config.toml
n_layer = 13
norm_place = "pre"
tie_embeddings = false
init = "uniform"
init_std_o = 0.00446
init_std_down = 0.00223
lr_head = 0.0114
schedule = "cos"
seq_len = 384
train_tokens = 1276000000
steps = 4868
MLP neurons of a small language model. Each row is named by its layer, matrix (gate and up: input weights) and neuron, and shows model dimensions 192-319. Each number is 500 + 50 x the weight over its row's rms, rounded and kept within 0 to 999. Numbers have three digits each. A neuron's up and down rows have the sign that makes its largest values positive.
A block is one neuron, or neurons of one layer that tend to fire together. After each block is what it responds to, as a language model described it from the Wikipedia text at the highest values.

L8.gate320:430499600481490505503523504507502474454501444483488471509404428559461577432433407465491520511536453532482432471481513455547579568444500612482486519501551435524512483463513449490512538382498550466562501545482483497481391430473568507456524490531517461508556431467593421565597507505478426484470604431364468523493487603470538564466500462494467527496495448576341428543430550456444462465507
L8.up320:554481550437496451542599446481467445517454589556536499465441537493527490499535563490509586488464605413489575469465451555445419367539469451515498422468460445376481531505457524481536552525488518521480532559487421516601505425509517542472490524483507583485510452430526515505435495495405506513472565449482549451485605458463582538523475578568527453492541535382501508501555497463465493504428
Responds to: Second or later pieces of colour and appearance words in descriptions of animals, horses and products (bluish-bl-ack, wh-ite, yellow-ish, Blue-g-reen, white-t-ailed), plus weaker scattered word fragments and table cells.

L8.gate257:602533398551571493528468474446492483501437438519429466477498528499446601589508558443480390531495489524455577455524421493601486471496509629466475507483469577513508609491411454589467460522508487537443406436514436477518524566539584506491423467407555540491433477503469407530499467455406523415501470607433416550532497534507494476570445549526530519420458504547421556493436484427464443602510
L8.up257:477464542538511473468583576503545510361495362528431523480425567465517574522446461617557480464477411489539565496507470437540453446546608524525517448464414463440524524543468472487508536492436501517429523560536533487472512466513569487477531500405524479582547572533516527428511572509449582466511563616491465517536494540447532501436522463543594496440490616502504533433509445479534559522505
Responds to: Mainly the US or U.S. prefix, or a table bar, just before a highway number in road articles (US 90, US 23); weaker scattered name and number tokens.

L3.gate132:508459468427507424428468562474548627545423464504458546483479461504518515564394443435505455537513472486533479566498473405469461497532458516532448529544485479471551472521533531442510494510502413499539535488463508453520525481507552442472529568523429513518495460439588504533508485414639517478511550531521493451510487512536505436509507579584556585464468521606540498493512494509417494554525
L3.up132:512515505535633474542603499566502502480613497452549456497371494488573495480573460538431490440468521473579351566469539564416508504495471514510541474472451508472454559452447542515449554563537443420395546546535532526505505531446492521493458521495474405517557484498499517422523468474527577567465515511554499539428552477559599566567419483542517512561535582500527555451483520507451503490574
L3.gate269:528544459433482485455463538549418509425440364517469461632510442510576485512415484484500462600474394497533511430451494511468523515484528460497446525591545471537496571575476516452437447478532553436556434540461472438474531429455516573570588532480515525502581449462526499464437573508472675504479545447506508536510495476531596450553610453508505492474498545490379470501443589521483478507493
L3.up269:413559493497502454427512596534570425462425437477451550515542516555524523626508508520554516462434501502550432550515512451573464512522493475489489551555538474505439541573492503524503549450478574404466513589515434597570399518400557469510497523502391491497566460517517515417467537390498465484468532590490542572532493515451561586501469513558482439479564416530473503510537534462563437478460
L3.gate994:502509501555583455455514503507483490540521489619500464473454478492501532458484536558476549468516486538496490453580522466528504446587491429567513517499491576566529544492533438467510449529498434457442455502652450557472507517521472537441464507540517456555548460488447455511605489540600393502523523464553608496443443505449472516563574526472491471462556530553514455590588534433494512599391
L3.up994:544525533528440522524512502520454563579509507424506444553514567485511522397511460511520545448508525475464487491585550542556503552533541470452475484431576571564524527591509408548518530514545416462465484518562579470499516405498494526449528539535482501510498526521433563518500439534619409542517479428612599480367485464409473489546460493471505413456527495569438529673482525502506514541481
L3.gate1077:410530500433538485580499645499409518545437497503485429441519424479489536530508456474474603498460516533484489509539444422482610546367461513509508452389520487503482505555487487479556513504521524447440532490535559535448590510472568611490477515489524578475471420522517605539533419590474394561580439476525525526551555439525554479501527511409537577555490600517402562508571443459503456531502
L3.up1077:442531476513544489546431493475437512418447428495536396508470562469588459536469548512482535516508542458501538559449508441497417543484499460625478479532495574494457510590462544474491498479557542458518518430503484400453473550512517538528405604595437535402407453563491516455479482460521498500485486386479538514514595481552557490474521515475541500522612419577535537556517441511471580390557
Responds to: Second word piece finishing a word split after a short onset, mostly bl+ue (color, Blue Note), also bl+ack, bl+ood, S+ite, He+ight.

L3.gate594:456561557472484477496522489419552500454482513433506453447576489413540492510502498463499533504456513548442373521567383526516532429465502589484480472478540498498521569501377533478508547556433455471532479499451424573551535438508491486483495600525544472508566460512446542488508491520438503555403522611486448615484491496524583395423502519537498510511528494513593520559512473642525426457536
L3.up594:455443530453465417501612524514486452561443538454470494452482526452495572506512441454469580470518442511495410600580495591531486487433463474520484501514546515541498559556441616525524539500527531451397540482523502625537514495485498528539454497455429465499544499483474459492489563587560465428467450568513465511529481448489511525545454449517492549467410474423588510411466497622491423513506
L3.gate833:608446508553459539478492450478527541539527530508538621520604498452417542433522448574529509569571560493472563489595437483510484468490462497524487567488548506427470544572462560513483477546533406606476550547534541506460421527550429489431441454441502429563537529521431478547509569414507490547405497464501474603498555505516433430556520553575461526551513506503454492497453499452581564499408
L3.up833:579484485515462554489507454516547528538392512494563559495563485445546535432473527477478563572506554418527579444581467526482480496511538445529475456509545570574506413438446496452421458485460458503551665577450534511466441511519521516494570491529456452598543566547440503565488496491424531480479517477549447516536559522584575482539468568489478462545535445504499472604524481482548519456392
L3.gate951:553507464449423437534528535477481501439511432489498420516455492440516634489535480446435525651445535556497431482541535498511483465424521562599493491392537525406543571502533479610501588488606453496533508619541488564521537471475470542516381589472547542516525541515497433558520555482565449583485531428533487583533543515460529459539517518449520475480361489502493555489524465467474591410525
L3.up951:526501423537456508492559526473536501492401573458432487592560525472494539588514496575432510505484581578490444554491464579502562459516543526473578478534509546532472552501602410520568452495462410438507460562550435478490541504554466468483477440423439505573467461480499571468418578479443525532475496528528375559485563496459505506525557496456546399471468475519440467523555543521409633459498
L3.gate1259:523507506556545441515539513519483495588494628491565515527558652531481526502549450482401449578536446562473558440493512594514424576484429404457525466553480570468440501461503502451482499493595546551452515482499449526468483501490544474514558516531565524490470578557476488524475443444460522546522459510506490456468532419419433551528463579472439459542503467579514493602488482517508424541458
L3.up1259:539566474485554494551524530509540524548567546558526554448485526424492500504435507589430427568550530477544503411526466554415450485530549458420373486549618513447520489593527500427510480448443528473511479512421459492415518560429547532510426500485588562494549444517550456533485477547472574580478453520480482532484485470482490450571432468596449466584593456482472416492434510486521490583467
Responds to: Compass direction words and pieces (south, north, west, Southern, Western), often after "the" in road or place descriptions, plus scattered word-piece endings like -or, -ent.

L10.gate119:564401577550489475524509632583434532493556531446451533432512471478462523518520521489499460537571504385566590617545552533500493486499667570483456515540508469495528557487611483482421540475527515505556481539580540454525506480442565484409396530529505520532409621495516547569477447528464519515497482497376495523456497461557568499413495445420549517489511519454492525524531501527511506524507
L10.up119:492438480514447540536515542420464525585458455570433454484475507486458446490445530525611491460539620526522400479517506518498556480538514495559527541434535395527488428516457486519348516449460500418414499505506469586505467505484473547496521495410529506516513523458485467532580482566583518506499601583492493480556451549537497469513472523504558471581463498426384550557533495487494470500489
L10.gate159:558500604469404493521585539515572490488481551445455514514426501488518432495519513487471478491460428466476505400490571527431493575390453433501572470563601469399581585454510514554451570589484599464494518547562502532610479522493494505531435465488527535498490435481527429515538521454564500491409581497462456443545467454449577477463543390558490509446510478491604579433444505517560451470619
L10.up159:547513401405493583490613499577463523461444483616479535559364443465463435477476541526416500425469504495442535544580426537428512471452506511491488527581502479473493424481431548429563486500496536454528632425534552415572514463531570391523502473536519498536542405443530529516434498445464500477446533509547472569500476413433454437477481439476485516445498509470368460501576476534543477552447
L10.gate181:562518604528422471520641539439468528529476423518569496546509526545490467461561530570520457558431548445511504492427557545485522502475519480532396606537501415623459568447509496434554541432463589434585467474527536402451436458483565420518578523502531441472482449528481537550497499476464418517508501530496611473540526486461553523475527454434544446446459455483465493480491502433556468549535
L10.up181:396438536578404476562550492440429521490511437501501502594509566520555457466489476447501433490505392537528475544510543546545545471503551529468526587438483522517490550423473487492592566477519516483483497441512434454489540341444552506465436522446467499542454534523555476481505516462607512434528520416448546551541591431471503507480604581489482494578435449503517438595441556433491513531558
L10.gate335:428479520575513465502457428487569465563505468428551411409363437459557501494518501439453500541474563527466562409491405564566552451419446588587429500448520439460519479528503542442437504438510482434414580422497445409456467514538529482504478484496542536549568485522548464473531463578578535495497561492383550476597473534450522548497520500444530561484456503635487518439486488569514520465579
L10.up335:579467495577519486513407614510523521554547482508465474505439420469510462513534550557630497575551538532453486430527366424464464506465444429567485406478476551536562500532465457435445580537567424422475541568506517530493495404494541494379473523551463462482417489512573483564526476556464564480437481617449523510566524465503534516478483574446552510500518542501531590427490481495502451535468
L10.gate404:498429471499489531585482459462433449527432485459483507431483474550491530427530530387487491449512370514492573449382452429552465541493512466510446565465469509453484440527517526519540474489516637553480472481548481570498533615474536470464457455427548543467448515463559557488518547444554492568523585573480477501552389492461540538469510508565591554509426510471435432449530578588459452538480
L10.up404:481509532451486523492506521525518562521530462536581479547446495446545512487595476542476523483491487489571486550549490389519598395495497508545409469448438499551466554479527476408492503561582501527596558464558535471607497461498554542402423469467439399479546484461505433521456533501504410457498502595468553476534565588561595524523594454539530521467592548537555445569516568540509552508451
L10.gate478:394430552553430465511571467469493474528481454536432518552540592512546491490451613501528525499545605494482438567462557485502558438422464463494524492528520529517450464492472487531512545547495557517558519538481493511609579442489566397465578481388582511619379434398484567495487459464519508491403475526451483506471555499470629557589483482547507541503471424509459571506502468547466560489563
L10.up478:468485496506463386501528495520574560557525504481567470490494567486487624442568584410582496530530501488508515462447527518564560476533482508469463522528529566585485482520492466417472498543502481438552411575469450512516487502482529466507517623556541462495448528538467544515473506549548550534527465455409439574478465518463573519458486403487588487405544468480578526522500504410464446588555
L10.gate566:531456486550420470453503410540564462515464524489470621390479519510475480456523507457474592519520474410526508508451573547516519501342459515554474443569533487489535521502459462574497559528520470430534578592502442426514496441595526471550494496515475547579478504498522466614452473475466581482501506489413459512561503575507383450443433429475582397478511532577414450472557554536577523491467
L10.up566:622480515562522531585485424513563543504493455537418580523423476500431548496541510529397545475603498508438395376529445486433526523524468581426460470577474490457534581471518528471450482609565508542582463570486480478501561516496548523483438429466515488584466577522563570491506534509550486432439436475459481547532567584512510548457546557491475502487529510573476502521498479536523396450465
L10.gate569:419446391525499404570463521509554425454518541515452510474527547505436480518542479590477583489567483559515559509443544605497524497351441608446534545519531591489484463474472505466491613498472517455529448553507504563535508540536469454456505524454544601457462473547503534518504461593544473491479501626461461499514571489466520533450475451492501559562488439485493464451485399522487540451565
L10.up569:532553546498504418486535594511473486472508471472468476506565515484537501494455583511501364531487582441465526477555512525449500479466540602395529591495474483521483499482514520549452541421524471577559519520575507522589590478480567433474453440489467471503594569507480531472570425607475534522449514509356487505655472493586639539496484532493468585509464506478531500498465530533540497456570
L10.gate584:471515509572490555495492565466497487462584560470417446535512419491483481472558524428460513517484509515483579444470454392563539463509468600476486514523513500577533532497416569511495550455417498523539461540546599555535487467491441522589438474566462555546565541486420566440436548536513466505484567548501441576521550618545450487483514497538544559465513451455481507478496461414531462559617
L10.up584:476384589568463458450469531550520519460484550450383451401540542436540489561494526520494549485618599410459440488589502516401399547494560532488476475551493564451479473550489523510447501517457429488512420498518431482427524508523523526494546484463489412546549512476396571542535512445586506549453486490374440480560496434478447530572499549486600594525483574535603533413460536426456502426493
L10.gate635:461560424491517451528499449577526453474473479472647488525556547455430548531419517505517516412528554527524462545438435529576460518490481545450560451513506575548530525494530516484486541587547586427357474579517502541476484509450492545398454510502507556478444577554494502557507429594534531575545487574421382520547502533535483448420436476423630531530462568541520559424456503470536538400560
L10.up635:476465448445556400492510527489465384514491519387559540436338459520405582480422455512494497496517546525513492543457413520536605531487533549529482496401590470477512432450520530484504550516423525541470509539464521571462478639486553532488414516473481419490408420455475502554498481423468511463483443579407494513534503476458489499509547464449439539536555529467499543517493447611472469440574
L10.gate818:516447495563481512589626581616518493494468464484546462578471578492482429510455484439551525501525590492420523522616489539543434444453528572545519548476466439476426504452466455533470557418499544430467513565561587439481533572539521439477450553503471580564517586430494571569515605627533390473500511580438459440556498572520530507510542534484489509450449515487460501479424480434543390489523
L10.up818:558511530505564467528550478406482476408547571450465477440450414517489442457504493451455511475434509469527526508459493477543557455554540517487494459513473524545508490522427440542515395498536516545474541543477463566452455473550505490600503508424466519521515508464554556561463449510459429541480492466466512614490583519508436454524428553455543541539492408481505487501519505354564378575531
L10.gate927:512494496519424453482604513509654434472482496480498462523464512481452493417525425503412390486532456465539505537426525488480534529503549544551464548522542547548460477652420547451570472609488492432559511534493478535454521453506538536587497485423499510439497557528487566484481558543488443530503532485514470473512599576478554449518502464458505438513494562499579532490425385474539514510581
L10.up927:449518514538516504538466519552484451515550454483414515496481530510396476483443584450509536492450511509568515539573496507522591457529468470457513459497539507531492472441419455428499530484567516565586377509541494438454550520540529496514488478382536590477417484567476540544542544534487561477511570540507600474478529471528554487523539479445494516457480524461539469538452534470477574412629
L10.gate935:429553489549548469509598587509499582540451480518502545545528480526590466462551460489424547416475592540541578504485428439495438583485586515515497514455530521528524491482530433508434571474489529439443549465557564558472503536629477539581457497482486564485468444477457444434553505528531482530492489460571535579519552499528503534467557465542566588522506501499547511512446550538517531476529
L10.up935:500499540491497471500528431541553515589544539590503479515344480495516506457458514478485493452475584476585537557532442404518493525496418455562451447399485453524548457561520448414497598493545531537419559531486523392444493495560547511541474562478423505593540453527507461464483537529531457553428447412524494495463517469502426464490456462418489454535476576503504574463488484458567497500512
L10.gate1013:514454438460583380586475486449552484522573504496488500481513460504523495428563392489518427519528451511560428436496466429592471488547505464497424446476515553483509563515508586475442500505447530536498513556452412478489483495498522477608428497491522604576462576344439477600568546532474504534576486514533458457596437458604476503564521509489473559474523536599564536563416496494460575450467
L10.up1013:575526468470576390562514430505530518452520451520475509440531482459503526475529482516483450520533483502519477464448488471430508420514476512481559518489478414538552572524561477530485532503466393487458563515504564443525509546545449462580532497484487533538441618465499458436566588512528494488442515467435585583479477442510513538490483427455572519586577529574463380511479413505425567571518
L10.gate1120:510455591484572468474451615532401446559507515518475473507529535608500435422474537392427509379446611456534499469465504534480537440562521501484471557458441466491503538503473416482409529475489536414471529518551456470553452442497576503538524536492388506485583583547469477605528532617485585506559486539490582513663431387453470460468469582580507501486474470448543552615467478450516549499493
L10.up1120:503502477482479474492585502470544469525534515459477581532454487485581474448520545531526591533560456498583549551458546547522498638469460524558466530521458563498529524586539449538527547500538541477463488458463398411600464545593476484424565430471505478476521342488411576503542503556502490482462456450514477455591478480442569411382501455539444573598468586479446491551499512517446462566613
L10.gate1253:512544485521483399531581449570442464483516431525557571511577528571469483537568491531434477510498526478511638376503482431486487540443569486441552437571594471575485458563539591503486545464425537499550467471524450530441440496492487414546530446443490576589535539476471455498575483479628516414506454496466478554472508494631487514459512554532538531429517439456492509540523521492567499491496
L10.up1253:487427527467514430497544493547493472544559559432372596395597485526495475508487468549493465554448453422518551475360474412524463441494427527438554467533469453525460450517571487556502505494531513483505448513511423498476482499409568436469470588565510523482457564425545426544409503504544542502423522391397480509479509451509486526464476541541488481427351527418470526500494485399489649470483
Responds to: Words like or, and, commas joining colour or quality terms in species descriptions (orange or white, gold or silver); weaker on scattered function tokens.

L10.gate20:528537487515560500465496560435432508567419479494461521564599481527523529589404503548523424485436430523430551505492433576518490538473521510484452505489460473524583488497550416541446540431517532476500504443481536512483513390498515536483496550544608533484554509598427500535495591492506551388559608471550520401482416546517465511531581492524458517498559506577485459471523520556441553571480
L10.up20:441489561461509563500489527543450440467504532623527405599476449505522484448492474458533535446565431534521500495503479561590505485522546442517517455527464474474575610530488468558492493547479463428536569409498477465463463506479582458568618412424545488488483562453418518544509395378537554504514537548553475420498513538546474511500435566454493502479473569478589588457532530437526518498547
L10.gate154:495428625322552442563498472472490410450541442541503464489486447428436498485430509441542437557564464413532531479504447476570528485541507498476497603387467480598489504509365468583502520514435496515516436555544443504480543520458515461456473427548500567565510476490557524529430454452473532492472539512450525613518445514471545438475494563559467523605451385444564471540470499527472541464525
L10.up154:473444456545489519419484354495438477457533546528496530429436476487488489603485492461562488425494493351508462470536583488482513443460445599611460498562561443494510493593532434536480539499487612557564498524515500485512489473529489528481479529495553560477580490446425557457556576561464420432528554491447528410451503517557487408462520465552571484487495484528443499486441471508493481510411
L10.gate277:509560518484589456500503487444547550551500447541415493517526405582551490509468499472458467508456522395499457495346503516510492433442574539532444485573406547449424571564505513462505435522522474479454485515448458497473476395482566490535506501544576522527571394592437580559526457519519481405515518452484484470499524486518559463552494495502530453514548501505484496595451482476623482490522
L10.up277:451469502513434476583561503524425387549477516491367491455511459492491531543480464488458533571555556598453515548406435519486527494552493483516425513507472573536474551456475491597414464524542567442397491587483447475441481462525515537505436528484548495530480537516513497570467517526471465443421506572520516545507432506432498457446519476619560497550469556571462541525537476550444450551464
L10.gate290:461437549441470564498425380411477493576475453494507517472425534576464548577526470469465531471474477425421469490593601437432522543513413529531499527568516503511561537490496564507534509560528512536458489452510494504561520564490623483435581512540521548437563454490635459507531572454522587478469556554523531495491543454462569579516488501518499434502553483520516423449419444553534428601452
L10.up290:468518436485522497541555505426514444482511471493565591524497444471445438530540488462505473469467481471495578458503568516445603506436494576488388547440478474352490530529557472564582513412504477461528473544604543499588542572537533504498526489592573496553468476571462532321480436500449457451492459531478547505460509569504569450508574438487476490506494452508524530452475566481443414511465
L10.gate426:536515530511568530498524448490541417565541518544478420471419557549480532546493424495518432469514459491455484494545520435432560472449468514503487482572546432427499528565410576451501625566496444460427504483613564530493492477515520473461380462515467466472463591451526551516473460423465514573599468496578514526477447572508542514481580446546446536587403457513515548427589380600517506499493
L10.up426:582498519446464491459491452493479491457569526547429471422353527520476446449491487468469564550489381515452497459538544527518485524630533515547503460531456561500401578532475610501504446487595446550366451522482591405466494436473515497498549461541491492569460476482505531419440446601511469503475488417510557480498457492540539530556430389443531385548553508514471399538426541519563388474504
L10.gate600:528479475551532481535577509530499460537474531485516386574416453420466489438495450416455543594602440573534518547530411480562474514509485605388589464452457554555475506487502604550537592472447501488411412498513541542514516557543553429577489459488498536527462533526550394491537478571544473461528488540391581529513534466528626502470568531543518469533486501516478500503550495368538445543463
L10.up600:468557449480505487493471454473556538438517515425554581510472567432528599517548455568476503538537514431537530650490456472518423491508490470538525513568466522540504574534473555480576560542556431439477441487554427540498557503485421541565477467423452493453509422511502534517517500549529506482534510496518462470525535568548581487435448548456457442478496556501520487482473517534572602538481
L10.gate606:443537442478488611602586459407456502467511563475498442505534510505504473648460427505480576485453518446483556525538466542503491437531549483507567441511451494533484520387444500617496520462444543536515439490420394458560545492425464547524432488552434499537526478530444474510472494460387501518541503467514531502554505531558538455475586453509471481515498450479464402496455615531426486544524
L10.up606:454568551517500530497467527479441498432495571497483473569504368528449523524503529506449450511484466386427465466494391512502447421532526431504532502438475484556492541491550486490590509389481516553552479583504453500643530454628450422565491433437518501579457548564446503510446446459405473549623453468532506522588524570524430489461492514500521542593560584441486521462472550584472432594536
L10.gate704:501522473496472457511468398496458559507534542530516439502489564465446506528482476493408542553540425469496494536516415448517558509491520555507536485518487487492520574536458505531491549553492600501528508486567518433494532502499477513462547490521580492480558394424471529496445481505553493467446403603520531515571590489404561477496453584590552535460520401551380536395522473497402428486528
L10.up704:532499463588572492484519579428537515455504430443548495445469462545421520527521453521467556476482450484517484591548676514535482514495479505492450477570403523550481476556511414500530509483506553489545548428550480463511471449553477549468533451506365461512603565450489467532428476503457521419493622556579451504526655485449526422442488512465487436512452429497476540569593493578435509510496
L10.gate717:537469547491558486536484559405427499544409534477549470466537523523425561448508527495480509395474666476519562441564454501471576522539518526495459581629509451478507509461461475554519524415488577524499486439477544501639470503583463485497540526397458495435523498525498436496499564548512498496481565536390548503524513493513520548492517560363445515466523524487385621522454485502458525505496
L10.up717:533554494570495470547510615544556541545539485510525507473404529573562547509438463502498559532503537551555450519516478473475397539403568453537490534535400507469587473531453417566463473508511446482376534522459426560585421503445418522490472438471471478513500540468448576538505447483432451464499429518502501499456511565636525462553561494465505484518450483515536485477497526560457558450448
L10.gate923:515497476493481469465580386432483540468472501562442527477456542605560584501473480461547537564297421360553509550480497510455468427510493513437500499459539476455446569552498460515500502536630460547413523561530574529550467450456625395512555416531550483479486584454421463428550497507568537418429580506522497463459609499522449474514464491536463601435486498591540581528453447578501534490467
L10.up923:419478522567435472518505477442544484466427482597452439503540475565579481498446501456505552526488475488471489476485427512478447476492443623524531506500526486499475520513470441472528533447617524471418481573594537536450579409556500526510532518527547516464510441473512503453505464447499483443484584583544536564491469563450508425496483465608500567521518452560505602441506509495471432470418
L10.gate1028:538488444455534590406475502545488570498545535549466401508522522395464571502414544522478494511448505460483498568504471543587496498484474437563592487499534431519455522409491503508443514550511483405491429550468444521381470472428497510466400524486442542472549455473389501416513515529485423571505502485559465455493478486583556553501545463528434557512556506404526570479524394440426555522511
L10.up1028:458537497490560487424482565514491420468380498506480501505496493508400561385463447486554535532526541507502580537471504532544614484510563580488566465536531557477534398497525467516447491543473469492546492517507459488498498509491533494462413445533453583490563433558523546549492538477461542562565539399494531481454523485498551485505542508426579489527477416454546470442467500506516508520402
L10.gate1060:618441511465484565546566442446569500505505426519399529458493526468515526485478550453453504508559494540478568486466554452533428490503490564521534558454581514554513609569456548596500533535557571494422450552523554587535513419439489622527515543472370421510500514563517480559479432546510466569472468409465510563499498539462448430581452576559569634518416522502510463460494465508515485482518
L10.up1060:494519441496425485493500505516477482418492465558503469498563488462554502593495430448430605518449489449467521450490435562471534395455526552449450469495482487455509459513445458491506405495462457493434446492520508566476559528508546505589517567432405499517472499432441497528409471387499546519486611525430535491544515461537505574577494411494542407582504565377558535451491510500433520572491
L10.gate1115:496448529574542488441520561500519515405545529541477409580468404506486595473446572575464522519540493515471503547530499530438487521442471428498493533479455528464633520467452457560438542565425587464530454482440496527498554542560466516645528616372503463540548476573509494504541546500470528523576449424507479473442577496545513507433549514438507526499635412533502581579486446438439511493467
L10.up1115:456550509502498641539543471530512486405472457531483550486521465421496413550466591518474486547543612511488459446422476474570438541402580462452471467613525449529571599461527516568511530490489443539520568515515426489499506491522591568410534573419548542431464478486514529547482437565436480511424471470388487526505466525459528491501528569370439536584569500481518501467559458557490484546508
L10.gate1172:500534484514521581439573546447525508559444551540513437479435486439477454492515386418408506517478459550405579468589525408528574438519543420541443574495512518470449470496529478452483435462500566595545495491508446515487520533515536446401452407417453548439538526519491490491500534458423472499461490460508517553584548549508538473484413516549517445466405576574508455461476520553502588489458
L10.up1172:534420590453589555539500491594417557479521469512399521481477412530449447551449415506489449535485387559579482538576481475506559437528549546518391502466461499534522503528491496513420526514461434477500465505500461443512517489476489545472502605500529509529480457533567473514502568440453428539470489573447517524446545532520510532478502547514493469455527498474500503416490488544488476448434
L10.gate1196:546433516518511598440518434448464500522470399541604440552526500481488478467499480521454471477443480475573542501501413486526462520459629602456511401470467444587578463581460470507580465498491496462351497467508498449580466431494460555478478473564458472484507427433527572548504600465488452517488488471522546524472406453519519508559425537553512593445527470560547578513461463479444555577377
L10.up1196:534465528520556563523471424515524485455545514506561466455515508419430522491567531585505484434498489479482516489546436476468471535368533422518480502547481497539461549578453569531545506492481482476367545509366474544504459460588434500492512455473467481446439507457461494576378503477445577471523477503500525506506493482509542531508428504523419574454464481521488596562571439525554502436532
L10.gate1266:554429479590566507501570376425408429526615593513509490527514467520541467521463471563471425549474475495502507592425505555449433513433539604440492436437557395580468564528449487510427506527455569535482546496466401524499484445472431612448456535516523542568502495548598498490506527576460613424499503451547482467567481465548431549508534533454463388484451458454494479529499517508485486458547
L10.up1266:586578516398531439473583576477476584500521497507555539502482527501570480523612480511411552478611565487364568531493482517404434433496539502570449521468587528438460470460455492575448613623482485488486465538502486515431499532458450513594397482480458564495448443449519467571447428519534445438429429422460504488507443547587509442532490503467449451483510513532465471463429488469571399484522
Responds to: Mid-word or middle tokens inside proper names of places, roads and institutions, such as U.S. 11, Highway, Interstate, Arlington National, Lincoln City.